Weights of a small GPT-style language model, trained from scratch on English Wikipedia: 8 heads of 64, 901M tokens.
MLP neurons of a small language model. Each row is named by its layer, matrix (down: output weights) and neuron, and shows model dimensions 341-511. Each number is 500 + 50 x the weight over its row's rms, rounded and kept within 0 to 999. Numbers have three digits each.
A block is one neuron, or neurons of one layer that tend to fire together. After each block is what it responds to, as a language model described it from the Wikipedia text at the highest values.

L3.down280:439486490569517515522344524493513508496478525452457531523506513469560516478488517398512459510505451593527532538398455481534494473542483502573522465398535531524501421499469473519489494521602542516500567476457582536500552479466512559586545523539552562499469522459476492505535561452501410549541423501504547494480503475498535471546546566473547516489435578509517455449441474597477498454446428532493473509539567475502560413440487556514578479399553498476458524403543457494541418524449437420447534479449472519567564536465
L3.down537:400520449522453475558578526444544536425472526567527518480377502433513609509550378526537533592535392456460549481497521446436533499485487452585449576524469539443519551491496503577486523526572587507454552473585452584476510508404399496506492528461557550487398561533536545524481497426552513457458483513569433521459425497469525439440527466561523504511467518444554425529490441511526446527532486470524421466512548436493527592537506487482474549471467422493479505506512440527551516553472518533506511535444556517490522393404
L3.down610:502467430471351493601595578525487441553537540504502513534525540518541380509567526523572434412515463520506560548510475475430548477493493471517455474439449465557378536555573462429455542472480499555486483549506571406564496486514446441419511477413567452563524552532500448487563453517526420520524444506580544526437464505505455507507479502437449562519611440538538497501538487547543482544484455479429458503468543457586521454517484478521494623505349399474507561521492596498513547538519444453552554378525532516487541484488
L3.down1117:480431486469501450393494496445543473538408453517511505494497494514458529480542482599503523539582490556431487547541476483516561451507420427441478561469533502487438500506486513409439487509562528507496539518525533408470538596471547513532490514436622500519406537525444490465527480551544474400401587603493439468445500466460429526539460475444551460478491511484494488501522576522564493569524520532407525565515441477513534361484443466510479520488483515466461518527436547338485483620502548501439508440484527565403479497442
L3.down1274:489591506493454506467562505469389514439542554535495544559498460590470509495448471574441485477651498495360441507478529414441376506463393490510560418588531533492507475565552539467499485509531469498489503486429472420561506523565538483512532527419533570491444525530537500541543500506479552537543605525427465494437474414520523490509465447428439482532488472466549483514579536506505460465461513486436498519460499459529507491537529457516446573527535444487493491540533551580470454441500462444421483477598553534565456494490
L3.down1470:495584460501459502538600471486476366514467482638478501467476530475485436521500443483524489549503423500521476519465459608513485440480444559536547523451422468488463563485539550498455458431478577512406506492500478481487605581415539480472527526504502631491455501484488531422447578533517535491507469439518552497393567478471430449533452473603540502580581509600468426527498473560434523523459545365532539649509464442524487472528466442522500538442401583467557572555524568547423498488435482555500534500513489507576493527498
L3.down1585:503498472518491535533503573528559463483484478448303471454457488488455534558560470471569512543538550533408451468473547463548405454439531457505517496559461569512593477559499538436543550554578563543501474566554464434476496391442520539519442535565538457477410487500541488522581544499466564523569515503517445451381478478474570531461477465536460402529546507551547391503559420466507499492531575489476492349485510545486493560556515461486409534453435488527517527450551554422491471455471497454617452456421578556583449542546
L3.down1595:497390503492450525420395525462458512542530448595473493488496482500456465527469458508482470459462422493480558456527461442485497453500542537538580492438630451530461456528512457404455451535552554555467456572481579494529514429561488507473544482414506518522477490543503467439482541498449334514469451512501603560573515520435574475449422441555511438407521543506413416461448442468497441532382417501516452522469441536517491470514460548477466475466536495453451507492450517407545434516450585534492474437472499439454477575467
Description: Table header separators. Column separators and header words within the header row of Wikipedia tables, such as |, ;, % or AB after column names like Votes, Length, Pos.

L4.down321:505511436529459476490569558520419395496506511500490517488485480527455463517569500479477422503504411551451570495525513513474472471473517556535538438453488391546420495580504432434423473475519588452491445518521547467502498479575428527444639562424515455532592527528529427421538548450558496523531471567518513532572500486541547488481477495464474511455527463505506481389455491448523414553526529508520449557483476459531450409507477477484453474564478494428471569511509597349477550650401487546622544532481548494427427527405
Description: Table header separators. Column separators and header words in the header row of Wikipedia wiki tables, such as the pipes between "AB | H" or "Pts |", plus "/" in "Team / Apps" infobox headers.

L4.down726:568463489489558513631525547477553561479448496503513528468467576399434486493553557577496537538504529524567473479442561487434463445467496457554516485451511490491409458529567523586525427450390511501533494493488426538487493503510449598578554488531525510557581518487427498492448537543498626532490539464414568491444494515479511433509437477513511508477483608583491505453570520521439564534548467485489484515528426506490530479486505525524499557528471505619588585553416583423555492478479525524567527500404492502571497500447
Description: Mid-word continuation pieces. Subword fragments in the middle of a word that is already started, completing long words in any text, e.g. requ-isi-te, poss-ib-ly, alter-na-te, def-ici-ency.

L2.down241:543451521516477482448477503489494621496426457537571532455558456447593411548552523548431516513482562569452497575540417420520556475459551474484477487554475406489484507457429443478481501540575450441407541442503519577511439476523479429523447491565544525557450486582482459391532459467580454482483486431510443480426491439556512519440561431435563498511563463585483498432487482539390432565568478490486511530476537428457461483507520488512424479513493521497519578595559407530420564496365445611571490530469523401417568538442
L2.down286:565462496518447543550521507382448507438560508512490465502498491516501454533430525513552491513487436454491519560543444591509502489481539520481528500530488405483552517454489490565493519545467455516585488512454497440392530446535440478488443510444489508544629587541521478453478545534576476478473489599510535481541488452482484566588489419493483391588539451471506443432467549447465488522520499538493583550476520472489522447508535629425534528482450452468528565398467497580517470456336545516449485566603486484463530519470
L2.down730:517527365481508492460494536570511467447579525579558508532591468500536573575497477494453538509487510505537526534555464475442536530420565476463513540425568415516445539418508504470583486464521524430519529551593544491434529423479440486419497492541417460457479454538471494538431429473505567586515493407482546477451466551563480396511490479570470595499541547602443544500501615521490535524525465481487387467479372544515453508554504613487576516477514492535520425400438499520471591591449553510464596530416509430517431563483
L2.down1161:544443411512406492441560548542431393481490483559453499487514545481493436552457422541483455426357541486447532502508408527518546510470566564524533610423603520537451492482493580460420514481511603492520496486411599556372498507564454419507445459543511518608434548550481534438455506480496422504521510543538465494549518453509444396460529541470525573558579480499489524480445505506451386481507512447471484559565461449478512471512511518537524537430502473461478538497481542487469518425522540494595562422546440410488419566475
L2.down1268:517455451511534428464466422469483529560465462567492515566474484446536416557529503460440461451497432468505537558429477506562483461504508538608545459458539373557564452535447581483565562479515548400561441593487488602469545457553571512514532571506559526547473509488438497537561460361556538438459511506494528572451438569469511520477451432557585536437438596577487415433672526538497470425566543504493483452543528530461532505564485505480495553499467424517488539550466508631516446402512531560494580404555504527378555507546
L2.down1451:468445464417515430427502568507496408590433535500356490494480472452556412462484436479507418504506555552487556490442506458474411467532454573496500475521575488476492388550477505378477484532459506540459390498549519474509467488481492434510582562505504514530544614509526517482472538448495492514549492451453543479499534519504610521471531475399458501468560443455515512508539534457516512611477519428524505558461545475450473573426527490490483525458512531464558529474438391440437483391506545462462517441516559478484492490432
L2.down1507:417614580542418413506524543550537493488503437489451475399531460505602475423433521525484496535582505416351439535545457476570504446493538460527491556551505533530516569560496505526491616585472549587446486444516541504494519527535501542502538392477502550535510468461526423549478508466430536447489484503504473466504474477491543494443478454564593498478490491608501570588519492541513642586462547508448487578484531554488450528453562522488433586515496520580564546427487481555511618546387439408553429537470534473548469423543
L2.down1984:511592519522535522515414474439577453499413494528525468530434469512460549473483441422503542495530500570540492453455468471398470540563458531546484500531584415542541572477539431537481478498481539499548484519438515450441454532459334466530508504440513458500410568453472446515616509590476474519541479496621542526569465599474438512505518531460586459492419504491485494535485481568543418449475442472542526494510533591433549503457550617419494464599492461418451568518515459525407503495392547426538501411442519428517571521495
Description: Table header separators. Pipe separators between column names in table header rows (sports standings, election results, filmographies), after headers like W, GF, %, Notes; sometimes semicolons or bullets in infobox lists.

L2.down521:572441501492576482557502500577434549416508504496461425548509564505385546502446569481554530526527520617499479526559534565540517524496538571424558483541576539457470514440489528486510483556527482500502520546433527390456528431468607414513561534556534514517547496549583479566483414514544505510557429543539513591497452451479484538484498529464611505496546421561502496464532510420546491470462501456530519438532357610459560490594536460547491472482454486518514459522505499539503470597445579591494463517480455493549456531491
L2.down843:554523435597442513484568528465510539489456476518441497583432483503480453526532447498576500437543333527512620460634647400495450438533511509495507570489504493602562506442579509402496478432432606439523584536502446498466535412493533497447551480524512490472521478437503619541419514438541440529453504523418450463583498521420451478477503471516508519400458477474435461492539448449502512564467461535575511502563491485408501501494504489517501552452456471508486549496569521524454575525464479572539538480471387440534404524538
L2.down995:485463570505506427493416459504545536606475509511469523570492525543479489547457495539501486539480584576509545563586443486463481481505493472446539475430487500552504544432523439536586478522490528437542506539506469402523568479559526433551437362576454551461548589540563404545540443500496438539415466568521493562519472472470540619467492462502535490515447534557514543380540513487526515431549471475488550483425478479489480515534575529510482529465466505495459523537507492474493543463416409485533517492490453568529498489537
L2.down1292:519509491545603569501552451511628502528508440556545649539496498432438509560466625469520503513441582500446513494612488475445583459507535535588514557485608485558432456544448458485513447525399444500486469465363522521525517482472460556529416472466429466513472452432528479555439449511498558552524477442597453612537430470506417427478487473506461515416478514569465523479538448560557422498539464518475462440463443570553519462426446534542505535432441496498551529587445523461554508518550456491481453543499529496533562531564
L2.down1422:561533506503476464529465534551479496447503520508435520486517488485446519550447498443534578484596454479443486487464485419508531548541432436469501529471532466540507526455545549478446510514430504510493425479669633481480542455624492553468509474588551570464467477400497557555527521527518465567496476495577474502508478447505546418469498437474555461453394542425513581484429421536456533493511517484512401471509512506541524523428500508538569451476508490477468500577582479458520522474495517458592431442452541414540551520515
L2.down1708:540481440516540574520509573515479470514535518482480462526529572560344544526519490503478484501439428535523391456478524440508461550473426520500525521584473489523556509497470517509519502530492547531467509498613540522520467479502469461547452445451519505518572489542490551476526505545544515501497503525503530450515465565451446516550454477399477489418505617497524416419490419509523573507480440480385489486512463428463505470423463423534537565598518395497477468563434563476486490497503448496501579467452457459492498544480
L2.down1800:475488501524475494535551613445570469572450456511489462555497570520463528519447569535485496529492436470492526490546480445476496537529460486492515470586597429583479403543449475518541569521491542422489540480460436502526425471442478583559543526592426518458465496573586513507488508491432553508442534496481473538547458482521493527542585483523553461551534555574532568554510485540517529503491504547467473491490564409468511508416530464586504524479476499532574531517541545546509508515455465623495414523466594525555473452422
L2.down1946:447564540542489463537506463472538543494481513480556538494532493500435549515472408618446474626485497489544464543530519456532549582395472467457519474509514546436427496478434589616618483437406492608530466516454518524577488461451411564516504451473533450609560623477401528496485506579521540464407527553541459480510559391407591563559460514486507472452464435444553440483334461500533532669483480461463466563451575459503496515487476480539471532562558420430395478564580505497480508508512470424479539511506461474534524507555
Description: Mid-word subword pieces. Middle or final fragments of words split into several tokens, mostly verbs and process nouns, as in diss-ol-ve, rel-eg-ation, str-et-ch, collap-se; occasionally a standalone " to".

L3.down151:518485490534548433419530404418554648520539517427516458525478430487524555551529563487517468553484459563558571520571520503596453513556441421456537606553481519533517524509560517445466471448450482602536593571581526559499490434540464520460505458464541409508451502514554578507451466400560377420562524469528496457461513568407495470548454490512514505401468488473552418410566496480552488570439429536450432474612488442469460514459464441486555453451453417515407445455555527501503425516518452504573529444528546428669593489535
L3.down376:480538527485471577578403568531494490458425539429519471429495520391560426439472433413438475499550542490521465536507452508521429499518468504501405484456556537486555543486416468388495462471484533518534547462527547480496506432432519539541526507588506509614538534453530550573500528479452418530508530379557397463491449494483448583498493441504556541559446516540566523471501601545443515529516492560457501547497495474514423490604479479496539550556552435422541499489474456559519507563499458502557515511543460518534546505485
L3.down798:568463516491524474501566489533523465533473434510452542491537600473419512467564603586507484547484509445582494477524497533405648517497518505502436514497517531524479570575508524464575490538530405470505462422440523558492636504523535505539517440505386510496507518418437503512445470566487617617475568541544532485527507535598414499394403535538398379568452567553557497467508432439511418368587450495565451479455508428453486531508469491529478438536491503542513456532397468492558450467521476582492339531527435503452492520505
L3.down819:467409415434440527479626524480573477446539436489474501498483456520446504518398526354499501463537469596531550534543444537430450540532546495462509526483474431513472546508570524533559427533460542474501478443504535441581489501501453412489530513520485498474528473573476511554527546511455536585533483574476558500471531526518458440538433594501548444649573518609480440545457366451439534437646434534495554477561517539468479485440412522439446449542508449538472530533449485583562527501557542430496451427474469547466484491538
L3.down1170:522506575455474567561515539446569559489483506486443423520473469457507486438542517539455433432512605544487511616450480515522478542530419515420469490441483520639538517550520509490497485481597443416434519449497531555521553524500466514434528541540473510467599504536501507468462513491451406491542510484522526552537477545460348569516514315478546475471485552653535501524420545540563515543460507514505482395480517499555439566458514458572614561410567462573527484523546574407575478441539574525490365549553588476529499463478
L3.down1440:512493556427517537583459524528404547416525537524495537453530569583473448593422430447520522477549491502578431457517442525559508503490491380531511491592479537513580623504581548513511530472498545446489604414518485486507532453563562603449574517499558464499555537525599392553446457461468420386530490463439604492469446562521481465505506487527505466478567467519459426474555443473431514503532589527520461588521488507456554465530516471509467530521464481564539500389518529500557523505469424505455555469575452530458531475405
L3.down1625:463463487495454461437469487497544458496491444542473497562520550529520476474509498556436500542512586554505425536484593423497488571528451460469631536517396534519548535419464475479591467484514535568514446427477550570540537505484567592516488429375484574500507501498499513522500379579511422516534468436503497594454462516560566531459448508526397458431435524518531433512520473484548513480513385611465447529449483463548572563542467479435473437484516541356593457494474488447430534522500500461570536530366480486459511402538
L3.down1788:480432532512478561426522569452578453543597589458526530533533511547468468454448577503510389520562506442478513538496476545570486451492456571483520575532427562518475424501551459414518548451417458557521467417545474494431423552509450460488554478518613459558529511349506535488560474453464587534480522542494450530462511497475398527495456451439442424431499464575505550517506591476467440467601385473445517510501619436458544564413384577501621495539525490548459452549413456507440459450492475478537473567532427557500561506408
Description: Word-completing fragments. Second or middle word pieces that finish a word split after a short first fragment, such as mar-ry, ri-si-ng, sp-y, sw-ing-ing, st-int.